config.yaml
n_head: 4
attn_scale: 0.102
init_std_up: 0.0223
beta2: 0.99
steps: 11655
dataset: "wikipedia_en"
MLP neurons of a small language model. Each row is named by its layer, matrix (gate and up: input weights) and neuron, and shows model dimensions 288-383. Each number is 128 + 24 x the weight over its row's rms, rounded and kept within 0 to 255. Numbers have three digits each. A neuron's up and down rows have the sign that makes its largest values positive.
A block is one neuron, or neurons of one layer that tend to fire together. After each block is what it responds to, as a language model described it from the Wikipedia text at the highest values.

L4.gate265:114129145162153140121133145112094176127093096108107138151119149111128141165129125130161093124099142153113125113155141157140129147148181076133124118125093100149138143114102167125148150190121173126073152139125145154139089095090122120144091131077134130137161133123102091131123109122163109128
L4.up265:171121123100106124109130123141153110154147134089122171154127128093167153125160134170125160148130123137147149114071088098125138159135112134115080095117106128120116092149211142135173087140115107151144144126116157145128096120103143148141142126173118123103141157135124102135126118161134183137
L4.gate904:143127069116090114125147144107097157141108134112114122173137167089101137076111157170129116107092158149130098132152123159122126093154148118119126138152083140145131103074133158133163104110092147119120145136140165117127162095122130143127092137148120117129147132111121136128144149117164086118
L4.up904:118129096085138104114140151131134135099107137102131130148155143128129145098111146127145098156134115145137102153133129160100177133149152135106114154135093133141140092110118143151155120120099124132102162116116122128161146119113129157152068103114100137134115131116125126146139133137159110073
Description: Relational "with" after verbs. Prepositions like with, by, for, as right after a verb or noun naming a relation, especially "signed a deal with", "played with"; also final digits of years.

L5.gate36:135070139130108148132126118150143107177142148107131117155104144109129109139101081136146093138119149136156131131122090127127101154146124138141112147129128121105141180154162096143113143158115148146129075147172153127121112114086117125161114147126140166097148132109121139103110150109096099120
L5.up36:111084156116142150137117113147154116135180132125138106140085137110124110121105100153119134157135131132164110114115095131117109163137082148143122149165145132100122156152164129123141140142114142149115087138137140130109127132095105143154136122124146149090125135125132166091118135110096102124
L5.gate405:133153153162121136124118156160135111105089123075124149135117121133160097140099150165131101127120170100100112149129125122159140126147119124117151141149121139126129144115147152097123144073121100135153117159174175116156129090087131122156092122138154148123140106157110158102111096071118138134
L5.up405:143147136158113101130170152154131118109120119125096159106143131137148144108107151164089097101134164161105132110106106137074157158116121106112167139134151128128083121123132115138107103139127140132168120172167170135112125118126133153127165128128145168113114118124141116130113083116149122095
L5.gate412:157125098169114126127119119103131119126158123088053136100147152101152117098102123131107089134143172143103136110121131111118112127146189110125105134114115121122128164135193119121120149091055105155146159150098176152115108136094129131177111171136126156125119132078113118138140105143133113100
L5.up412:162148142162134161112129121086142134112153122142114144125137137105100140114122101128092075113155188156151112125091106098131131126128137109112123128151155110118118126122172110127138096116067089134133117151118157176141119121109128123153094098142139135104130106112134130147137093134110096140
L5.gate624:160138108113124119125128102125097112129146129112064108083123169088162143063127115141083153154156155177140167132147117139155098125140140118145119122140119109148089164159131133119148136159141166156114123128153158151124127126122128093157132152105111160116124159075148140164128135114118121135
L5.up624:097132112100121129163128138131150094113129123120127104138105171124120145129070133118129123123107139116088140138166146084163118074073138104147132124152141134150176119100132106152094128097160157143149139121110089175101122080119109164136067096130124149127162122136111138120119120135134120104
L5.gate691:155119087191119165155125133171121152141120123124170162129155128144147096135111134122110114139091140134121129139149136135118156126165145130143164135134063150150132151141113118091128145115066133120133120118109191107137137118128082128142100120151140110107130164083106134114159148104124139134
L5.up691:175144090167124148165141130142136141128108153128163130122136116138124139105149119111133142166106139111109081155130153128108161122159139120162123152117062169145096134146126112130121177094094158107168170108154172144094095150156125151139116113114107094103141119159133126114141128103157108129
L5.gate822:100099131170109109128133184139149152140126138142122123147128089162111137134104123156175154154112127130120115161144149168090103104137154149113118065142119109138145129166154118086175182091171143166127102154154159111181076093107145139180069127122140123077113106142122116138127133117154112116
L5.up822:120122125175107128077128179138151144117161114132108083156103093137100119141101154156158120145110114126121123141142164148101079107136133148133132073133110128165105116134161143093135147070176133174129150108144169160177097115139142144150116106162164146087119115151130111147141150107164113085
L5.gate874:131119149142089145103101163097139093109139102103142101160135176115158127094156132125124123115116157138105094112118075139119138146134179111158123126115109153123103110107150149151121156068115127123155116113152167145140119107133129116143123158080111134114135103105140171137139179115125080120
L5.up874:158123146140152195152132157122146085110115133134153135120130113127098143121117137120125127105158172127142112121094092147139129174128126159137149143127137155085145108116152126131105092106090150091168112145132148116159124126136129142131093172060126107130117125045134158092139139113104137142
L5.gate1007:176112112102101160102098135123095110135113144097092136157089134128089118090109158126124131110103123124140099140091138124168120119101119067116141143123153151099094145108134155155108119122129113119148142106127140103161124142129150126141107152119098123132197113091123119110143166107121101129
L5.up1007:169152123127112123122128138118099112124143108105147165147131132134151130116120160108121119136088127090149106125113135104141151134115149091136151155087127136123109137123121100147073076111157111114161130124142134114133154143118113118109165150135120138134174115114116104110133142150126114107
Description: Compound-name and field separators. Punctuation inside structured Wikipedia text that joins or closes a name or field, like slashes (F/A-18, RHI/Hallmark), opening parentheses before dates (Chicago White Sox (2009)), colons, and closing == on headings.

L2.gate115:131129137115124115137122101140117138111125107130106136115157110104143124093134125186135178117163167109132129099166043136184118146170139121118115120145114131137130145153101113129090143105121144142152137105114141139106127164114132134126127146082149118099151157114150146142154140105094106093
L2.up115:106147144094117129137124124131126143111125111138108144110150127125146125113146119151132213131141140098116143103122078130150109145145131101103124138156119109143123128115107107154114126144172127156155157117130141113092143155126151143118144124073156110139156173077185124158153125115106124130
L2.gate122:145129103124119129129108087137123136110096118118093094093132123084098111110131151130149167097147164136145137156162094120161166129145128121088123153114144110138174125093139100109130146103111144182129130109108157138142121153143147111161124175105146125082123149141136143167144134126121115119
L2.up122:144141138115117173123130111116120113139115143163089093072142115117124119132138096116148168113123125127121148118140125120151150142100144136098162127123164096104163094106131089127074139146151138134159140126143130121109112161140122110122163187138147097146129140124165100182162129108119111126
L2.gate348:094101111093151128120105109165084133143083095127103106126118143102131105106126130153122162092159182118127139143140108140156136133154161117117131173113136128158179099133143110086143137116112150150124138112167144162158089103136118114122131158078159126101133150121141137143144127139114129140
L2.up348:099082126096119173111132142107105092129062095142117080110112151139140089126119128149150168099119148090093148100122174174144147128118169141094151150134126114095186091133145098105081142148117106148153146140146122110135093104148117152138148143115128123136132167083158107137166107111086142159
L2.gate649:202158163132136124149096145127126158109154131142138098088144140121110107159136124169172114116120135138096153145160114139147120118187126103112120126169148118178132126118122111110103143089167142160108109142137178140115125157068164121142154172094131123154101137134119114106163112128157111129
L2.up649:166149099157109127160109175126135126119149116144119121105133111142086136128121147154175109117132131144120153153154103170107108080185091155158144131114112140128108128123196094104141144118153095136129134107146130139092090156129153126128110129147126115104105121091149093122172099133148115123
Description: Person role nouns. Nouns naming a person's title, office or occupation, often right before a name or in lists and tables, such as composer, President, actress, coach.

L4.gate375:128120171143079102118147152143142100119104108115111152158103163133173120121110122153134109139158167150114148138175102113145159151142132143125129148145116108156118158129167138106161182125132125147085108072126138167144117118111117113146069098150147112110175125074124208146158108130161150103
L4.up375:144133112154142152133163129126133107118099138123107115119178171158174084092108124180132129119142123128099119160127174088111150094123124138098142135141146145089135144132146101121169149102137153090130124117168120146143100160102145164180139111108105139120103151180157149144143156150101110143
L4.gate493:124082106110091169123118136092121117117140147107157130138088116142143089110104136132126155112144154104128144111164070158166131131117136134101126115085138129163110153141131125151118182137126154147167144114147120163131121113169150111136105122123100122058144116126102145109114102100097125137
L4.up493:124079121116132121141085160111113122139135101107120109106129145126114104095114146169122123128167122103102156113077075148138171091117124144148113158116134136099135146097110132082144132100160085169167147123109114177110115104153116088123138154138121116127096161130113171124153140142118133177
Description: Section heading closers. Closing == or === marks that end a Wikipedia section heading, as in ==Career==, == Filmography ==, ==Climate==; weakly, some sentence-final periods and table header cells.

L5.gate83:135117124132098136139148131116081120129128127106142145162152137124095144123108117113137098099153185196123140134134119133101177094164145140090132107134089125119168167108108200127113149133105099166143093109122141114144128133117138140151142129103122144135135151143097144091125145144137150167
L5.up83:167122157153132137102144103103079113138121157128125178161109128137094150148112149126121121125135166176109126175112133145082149101138154112129140100089120131123144145128069144132147138128093158157104083114096137102108145153134131165102132112093112154140145116142088114109127113144169173147
L5.gate195:138133102135163129133154101124119131174103103121115102095124117132144160097149120093144126136104128127152122136119133147145143118097159139152074134132101080137148200117168148124131156108155120085151141140123136203118118119147086115129122134144134097127138140153130135094096162130110134159
L5.up195:169125153095151127134120125108097131077118091108136148137142111170138125120120109104130131122121163110123113139098118196142124147109120170131153187156111092139125169086143121144139110161150095082118098133083135135125109124112129100129141131117129086127110107115102150076112086119100101159
L5.gate268:142120069134112168173095117087147124137123156134144160168145146122137147146127162150149069107124132117091120118120094092144172115148142164126106137145106100122157140107145130131141163140159094177103131118105142097106123115168126111176130141097134104143138167140115165135126170167127090140
L5.up268:123153136166137115130126117125150111141135094149068158149143103153169147149099162121140097114103150164096107189104088088152169147120144135166114110142102123106130115132086169112139143112118139130093141151114123112099087143161131141130129138118169162144147090174114145132133143129149113104
L5.gate335:105124132124104136119127115130146125144118127061100167093136115127089140104106101190164105114111130107142149140150120084136109102133124098169121113170104105131108164123157157167146132110119175167104138092122169131171085122134108099174097110148117133115100133140127124116104220153140115151
L5.up335:102169117182137158089151118107123125119101138098089132151110144107097156142124115120138125083112150102133091134149169154138135118121154097154138119114149086183135111105123170122150098114084119170110139124107144134136115094134131146132173151104106105153135145129125136094126138124116170096
L5.gate427:110166132144123155109159125132141126142129113109120108126095141134130097098129122101217154163130163118128131080110122090148118100108091097124121140144149149153155151100121157105127128096124160116101116102134126124101093154135122152157136142121122173099179107169104069149093138111110067135
L5.up427:150138138136152139163128113130137141137130149138132151120189173116159135139141142155089136127125120115137183143155111162156149161143152127115133142141125095131130102120120148094111135107147103134158129162102112137135108124098136071143151112137139092146113146121150133108126129196141124131
L5.gate682:133115126157118114135103120150096127176150107156097126137098139107133135177109152143131134140159139140113175140137131120135159112156142162131107160126131106144144119148132124120110121097114116214198143131149173150139098138135125124158114174095139157117135115120143122138152152117123067126
L5.up682:153143092090087154157137136135059101119148136141134126097134138128111178128127143138112140157127102130093155073167086156111135143104120103154105125131120142167159130129180133090130127066112096134105148149109116110141137137114142094131147119111175109119148131097128135105094154110138102155
L5.gate799:165131116133127107147128124111101138117110157178083126122135164138092140126149117193138097141138152132100123167105131078174158102132128104097161147086093119140121116080156121151126138095147102155141157105140148130117128105142150106122109166098160090108110073135127138148137115130109124122
L5.up799:144098133153142067152151138122151134143173098153125145091129114122115149112119142110140124128152103169113146125125132094107083126136153168120133115133155120099165118158119140110088172108132106144148124135159105175114101078112118111143075121142123123107123137149123138163173129108128117157
L5.gate966:137131133102101137102134131091125132134109115138179157134122120101107136101151101155166042130159152130140077103124091149109142145120154136103099088121083097116113137177111127164087125134117142163084143135153148144135110096139127128157158142072144126094138152102132144105105142116103095197
L5.up966:176128141146128132132093170135154096152091173126093134138115118160152146142132109153147125130146116116165119141122111136134144156136104078155112141112128126128105107146098146147195144100113107141119142109119146130170141154131141126137128133107123171143126161114151115119087124174135108083
Description: Relational prepositions before partners. Prepositions, mostly with (also of, by), that introduce an associated person or group, such as in partnership with, signed with, owned by.

L2.gate235:164088113134118118122131135138127159128133139150072143142147126114134086104115117129152148141130195184132142152157134139130090116169155077120136119166119117144138085162150132094133129137134158135085120114154159145096136144097113095117126134107139144117158169130126123133150123118159109070
L2.up235:139136120109136105126155105141130133124133126111109141145132149111140109114098143121147127121128172157109154148133161147123088136192133088113124143149123135094149117160136103121134121152137155129122108100148120145066177138106110157124131123090120128107139168112115120154159142130098132085
L2.gate346:097110145137123118125104147124074153140112116110070123140109135119128087110123127139137164157151168116094172140126132133220154094138163162138133105159117111171114137131158120068163149098153164128146129124141170146117146146118105101127109149110087144109074111115119142119163133105140106094
L2.up346:110094138127168123090114159189087145177131132164105072171102125160146101094125164175144180120136144132135157145128093114122104131136149097134150089090124104150097129126093106133120115153177125122159123120137145128134151100110095147126138108144076117101132111138115118152159121115134106159
L2.gate504:137128097150150153082131148125105126114128110117118120153091131155116128137123165138110120143089177129119113168136104128138149094151169076129157124130128080095105104103151119168160101092110097127133130065100152123119149131135124141140127146107138108131165093121147108139113158099121092122
L2.up504:183155126152092148057150124127133119108185128126127101115136138143131118112101114106143092083120122144144152139125116128122138102104126140175134148115146160119162112132121102148135115096088140149141146169152112182064174116135154129113121130121103132133127129092133195121133097136107098161
L2.gate765:095113167125133123125111094136110123133128153116125136129102157145152128089144129154074130156095135155117115131153139132198128100105131114144146113138103126174163094108144125139116129089150153100113111155134121148115112156175109111192110115128125151166157143116127151151121131132161119137
L2.up765:121137123140108124113163133111101116138143180148149114149128177142150126152146105104148123109141113133131150148117108093092104125147130067139142135117147111118079160140163119165144145134126088105180111127122107155119115134176124133143140077088088096127108193123113124150098188140096107110
Description: Wiki section-heading markers. Equals-sign heading markers (==, ===) in Wikipedia text, chiefly the closing marker after a title such as History, Background, Career statistics, also opening ones.